MLP neurons of a small language model. Each row is named by its layer, matrix (gate and up: input weights) and neuron, and shows model dimensions 192-255. Each number is 128 + 24 x the weight over its row's rms, rounded and kept within 0 to 255. A neuron's up and down rows have the sign that makes its largest values positive.
Before each neuron's rows, "fires after" lists the tokens most often just before its 100 highest values on Wikipedia text that the model never trained on; "fires on" lists the tokens most often at its 100 highest values on Wikipedia text that the model never trained on.

fires after: "3", "4", "0", "2", "1", "5"
fires on: "4", "1", "0", "2", "3", " March"
L5.gate799 [134 128  65 138 119 109 127 164 108  87 115 133 115  87 145  87  98 121 156 141 143  87 101 129 111 149 109 157 149 104 168 122 127 132 146 132  83 141 154 116 104 136 121 140 144 132 118 131 137 129  84  96  94 116 168 125 152 139 133  83 138 107 137 105]
L5.up799 [131 130 111  91 144 109 140 150 140 133  76 106 153 113 164 133 137 173 130 146 139 125 104 108  90 105 159 126  92 121 134  85 162 122 137 147  99 149 124 124  97 104 141 167 156 175 106 137 100 127 158  92 142  96 156 113 148 164 133 127 125 132 131 132]

fires after: "2"
fires on: "0"
L7.gate812 [148 108 121  90 163 117 117 126 126 115  91 170 136 121 135 159 126 133 114 145 163 139 126 117 138 139 142 121 116 119  80  89  86 132 127 115 110 148 144 100 138  50 112 148 137 128  77 197 109 146 166 142 144  94 109 105 157 100 128 152 118 136 142 181]
L7.up812 [135 166 117 126 102 133 124 139 160 133 140  85 141 143 140 105  85 107 127 105 121 137 150 153  78 129 110 110 111 127  94 124 119  94 161 129 139 127  90  99 137 115  90 143 140 138 103 145 206 120 119 121 140 127 118 100 143 121  90 171 116  95  90 141]

fires after: "2", "3", "4", "5", "7", "6"
fires on: "7", "6", "5", "8", " |"
L3.gate674 [109 190 195 189 118 108 136 101 129 122 125 106 155 127 125 120 150 145 141 158 144 122 125  59 107 139 136 111  89 128 100 121 121 135 175 128 205 130 141 120 145  92 124 130 141 139 129 137  79 116 187 151  99  76 145 104 133  76 117 147 115 154  94 137]
L3.up674 [141 120 146 123 145 123 136 135 139 100 108 136  99 116 174 100 130 153 123 161  95 110 100 100  90  89 162 118 126 121 120 130 145 122 131 146 116 103 142 151 120 139 140 150 140 139 114 108 121  89 162 166  93 129 119 155 145  85 120 106 107 190 110 125]

fires after: "1", "4", "2", "0", "3", "8"
fires on: ",", "2", "6", "5"
L10.gate698 [173 117 113 143 133 148 157  80  98 127 127 149 128 162 145 180 128 129 128 101  93 129 120 126 155 107 143  75  85 128 105 149 115 161 166 117 138 159 163 134 105  97 128 141 136 101  91 144 109 149 134 110 149  79 128 115 172 100 101 163 125 112 104  98]
L10.up698 [123 126 125 152 138 127 121 151 108 142 103 120  61 125 145 113 165 141 158 148 137 106 153 108 136 151  91 147 134 169 122 121 149 134 134  88 110 132 127 104 129 107 206 117 155 137  96 162  95 109  84 156 137 120 150 112 139 140 143  85 132 144 107 148]

fires after: "2", "3", "4", "6", "5", "7"
fires on: "5", "4", "0", "8", "9"
L5.gate1239 [ 97 142 132 114 163 121 124 119 105 123 120 129 144 141 151  80 120 151 151 106  87 107 113 114 126 105 137  97  93 178 158 128 154 135 153 136 146 179 121 154 105  98 117 153 117 115 122 165  84 122 165 133 117  75 155 116 154  73  99 141 103 102  80 135]
L5.up1239 [131 118 183 110 127 115 147 145 133  88  83 105 127  80 137 138 125 110 137 136 113 131 167 143 104 114 136  98 101 142 117 147 144 130  95 153  94 148 103 169 145  97 117 147 146 145 111 125 129 151 120 124 126 115 150 148 147 115 158  93 137 108 128 162]

fires after: "3", "5", "4", "6", "1", "2"
fires on: "2", "4", "8", "1", "3", "7"
L7.gate367 [125 104 115 156 116 108 113 136 106 175  95 119 131 130 151 127 106 142 158 113 123 120 121 119  95 131 142 107  84 136 123 159 109 111 145 128 131 141 108 102 127 105 157 101 137 101 144 126  88 117  99 139 145 111  83 139 175  35 114  72 157 149 126 107]
L7.up367 [101 173 105  92 122 112 140 160 165  90 100 104 172 135 173 124 106 111 155 111 151 131 156 113 133 117  69 117 155 117 108  98 166 109  83 122 103 103 103 147 113 161 147 155 156 137 135 155 125 110 150 122 163 117 104 139 170 127 154 159 116 143  99 145]

fires after: "0", "2", "1", " Po", "3"
fires on: "0", "e", " ", "uch"
L5.gate411 [125 156 117 156 107 105 108 106 104 138  68 134 132 158 135 137 145 129 143 138 109 116 151 147 115 112 158 113 119 123 108 115 127  99 114 126 148 118 107 101  99 123 125 160 153 160 117 152  78 109 138  99  97  88 110 148 164 138 101  93 130 143 123 128]
L5.up411 [114 163 127  94 140 136  98 105  79 126 111 109 106 112 140  81 110 119 166 104  92 134 138 154 135 164 106 121  99 166 150 115 132 161  81 116 110 146  91 110 121 160 141 146 115 104  96 144 166 115 145  99 121 121 136 140 145 125 103 125 114 126 105 136]

fires after: "7", "0", "4", "6", "5", "9"
fires on: "2", "0", "4"
L7.gate1191 [ 98 111 103 128 136 151 116 165 106 139  57 119 114 142 182  90 126  98 134 131 159 122 114 137  98 154 132 111 134 127 112 139 125 109 136 139 122 147 132 118 119 135 117 123 138 132  75 128 135 127 127 120 109 113 154  81 150  97 115 130 152  96 120 135]
L7.up1191 [147 128  82 126 157 100 106 158 160 127  87 141 101 161 146 163 112 136 106 148 126 115 124  80 110 128 149 157 114  92  54 145 177 100 112 159  94 112 119 125 110 123  98 137 125 126 122 114 145 112 100 197 152 115 101 158 157  92 136 126  90 145 103 114]

fires after: " ", "2", "1", "3", " the", " ("
fires on: "2", "0", "1", " town", "9", "3"
L10.gate540 [129 152 133 119 137 122  92 144 145  72 146 115 159 102 102 138 146 142 117 115 119 148 117 139 142 120 135 157 124 116 131 160 139  58 115 116 117 103 129  78 121 125 131 128 118 118  83 102 183 132 113 149 133 101 150 101 155 122 157 141 124  96 176  89]
L10.up540 [164 125 120 109  90 140 124 164 125 103 112 144 125 127 162 129 143 164 118 112 166 100 138 122  79  94 117 150 171 122 144 118 139 136 144 143 106 151  97 103 153  90 142 123 160 114 113 129 102 110 162 127 163 150 118 142 124 154 158 139 104 122 101 158]

fires after: "2", ")", "1"
fires on: "0", "}", "4"
L3.gate755 [118  81  62  90 125 132 104 138 131  62 130 151 123 169 147 148 107 134 134 103 108 133 172 151 154 147 145 160  93 148 133 158 143 149  91 101  89 113 117  93 112 174 127 159 150 112 128 181 128  92  93 113 141 132 118 131 138 138 118 105  69 125 148 150]
L3.up755 [195 131 117 128 131 130 147 120 128 125 148 111 172 114 162 106 107 168  86 148  85 129 137 133 133 102 182  87 100 123 109  91 151 134 135 175 103 113 138 136 129  87 135 165 128 155 114 149 125 129 129  90  83  81 148 136 157 160 154 111  96 121 149 146]

fires after: "1", "2", " ", " Route", "s", "-"
fires on: "0", "7", " ", "2", "3", "ing"
L5.gate322 [145 158 118 165 124 106 164 118 148 127  80 117 119 143 133 130 101 118 143 124 121  96 105 138 141  56 138 158 118 111  98 120 132  89  95 153  70  83 121 168 133 153 125 122 163 112 111 144 116 111 118 106 143  85 125 158 130 149 139  51 126 140 131 114]
L5.up322 [118 164 121 118 141 137 143 114 153 166 142 124 136  69 164 119 118 138 135 185 113 120 148 162 107 122  88 120 107 132 133 113 111 110 102 125 122 141 128 102 128 173 139 164 133 148 147 164 130 131 122  78 165 130  99 151 121 156 154  93 121 122 105 145]

fires after: " ", " ("
fires on: "2"
L3.gate418 [ 83 159 149 117 134 116 129 159 130 183 132 116 124 149 128 159 120 141 158 161 123 144  65 118 138 129 111 154  83 168 101 107 144 159 107 154 130 117 157 108 131  93 126 109 136 155 164 144  99 104 168 131 151 162 142 153  71 132 138  83 127 173 121 121]
L3.up418 [158 142 190 118 129  99 128 150 123 131 127 175 122 150 140  77 151  86 153 154 183 144  83 126 135 115 139 134 149 165 146 126 136 139 116 176 142 138 138 132 116 160 166 119  96 135 155  86 137 142 115 151 119 122 120 131 135 136 129 129 131  87 135  96]

fires after: "."
fires on: "-", "2", "4", "1", "7", "0"
L5.gate182 [134 104 126  94 104 129 133 144 114 106 136 115 108 103 143  96  64  85 139 116 101 128 108 111 138 115 105 114 140 111 154 116 153 151 126 159 151 119 124 104 145 131 151 159 152 128 165 152 141 157 147  85 139 160 132 101 177 173 128 147 107 137 113 134]
L5.up182 [115 162 132 135 146  90 140 127  93 166 123 131 170  90 106 105 126  99 127 115 168 153 108 129  84 122 142 127 123 117 135 110 111 152 149 103 178 129  90 141 114 101  83 131 165 158 108 168 100 144 163 121 147 119 123 166 130 116 103  95 152 151 141 106]

fires after: "1", "-", "2", " and", "4"
fires on: "9", "5", "0", "2", " District", "6"
L7.gate16 [138 109 159 116 144 141 164 130 141  99 145 122 169 112  90 160 133 125 116  87 184  88 104 105  94  97 112 142 123 129  83 139 144 136 159 159 167 127 114 136 119  83 146 131 119 135 112 172 113 120 104 169 105  97 101 144 177 102 159 181  88 131 142 131]
L7.up16 [127 144 122 134 139 116 141  96  99 116 191 126 154 137 126  92 112 112 134  82  95 117 144 144  97 147 114 158 136  96 135 124  78 103 105 112 137 120 138 115 139 129 113 148 113 121 116  83 145 193  66 131 167 148 138 102 172 126 120 100  96 153  97 126]

fires after: "0", "5", "2", "9", "7", "1"
fires on: " |"
L3.gate919 [125 112 145 169 130 132  80 136 117 139 106 126  88 110 145 122 116 140 135 124 147  91 116 142  85 150 103 121 118 124 151 167 122 173 165  92 114 124  93  88  92 121 111 171 161  99  83 121 141 131 125 141  75 139  99 131 118 132 155 118 148 159 124 128]
L3.up919 [ 88 105 100 150 167 117 127 141 115  82 124 163 164  83 163 135 154 139  94  90 152  70 119 135 112 136 136 131 128 143 142 130 119 127  78 129 116 147  99 120  83 170 134 134 113 109  95 139  88 156 161  88 126  95 146 120 110 154 136  89 131 112 119 133]

fires after: "0", "2", "4", "5", "3", "7"
fires on: ","
L7.gate896 [124 135 114 138 132 130 132 139 129 168 114 117  85 115 142  94 128 115 140 113 146 178 109 165 126  81 124  99  77 156 140 105 131 106 105 102 161 122 121 107  95 127 159 129 117 115  98 130 114  94 101 115 116 133 131 118 127 134 109 120 152 162 148 129]
L7.up896 [141 146 165 178  98 134 146 152 115  82  69 117 135 122 129 160 118 174 140 105  56 139 140 124 121  76 111 118 106 135 116 137 115  75 119 142 107 144 111 170 117 121  94 116 139 141 100 165  84 143 130 138  83 109 106 173 129 131 108 127 154 137  95 137]

fires after: "1", "2", "9", " ", "0", "8"
fires on: "2"
L5.gate513 [143 138 144 113 143 172 141 165 142 122 133 143 115 196 160 137 121 181 121  99 130 158 112 125  97 138 137 131  95 171  79 142 124  98 116 102 136 126 123 112  98 117 128 118 112 173  99 152 110  99 168 142 175 143 123  83 112 151 156 132 115 117 153 132]
L5.up513 [122 172 127 131 134 105 125 116 137 106 148 149 126 157 151 108 182 109 151 121 192 158 122 127 112 145 150 131  96 153 117 145  98 120 105 148 115 146 137 152 135 159 129 110  96 109 130 117 165 115 129  88 122 112 149 173 155 119 137 149 120 148 132 128]

fires after: " |", "3", "2", " —"
fires on: " −", " |", " +", " did", " does", "."
L17.gate371 [127 150 110 100 161 128 161  88 131  97  90 150 136 165 151 116 128 133 137 107 125 145 147 120 102 142 139 149 166  84  93 136 146  86 167 184 148 126 132 121 136  75 143  98 142 171  80 160 164 155 127  96 134 128 112 128 117 114  90 126 142  76 103  93]
L17.up371 [123 163 110  95 145 156 143 118 147 110 133 105 121 162 159 137 123  72 136 108 138 113 144  87 109 100 128 148 111 130  88 162  91  96 108 179 121 129 126 126 128  78  96 107 133 143 106 160 160 171 118  91 169 120 128 159 139 127  95  75 116 102 139 145]

fires after: " "
fires on: "0", "'"
L7.gate859 [133 153 160 140 112 138 130 147 102 136 157 125 151 119 126 150 107  96  96 153 177 115 167 153 144 137 149 147 145 110 125  86  72 107 160  97 166 131 158 106 138 102  86 128 124  89 140 161 137 116 136 153 156 111 103  98 168 117 149 110 114 168 141 151]
L7.up859 [119 149 135 102 136 159 140 140 160 129 112 141 136 152 141 104 135 161 130  95 140 154 159 123  94 130 138 113 126 125 129 121 124 161 156 121 122 106 133 110 147 119 126 171  72 137 103 108 167 103 132 147 113 122 112 135  79 146 138 160 109 138 142 152]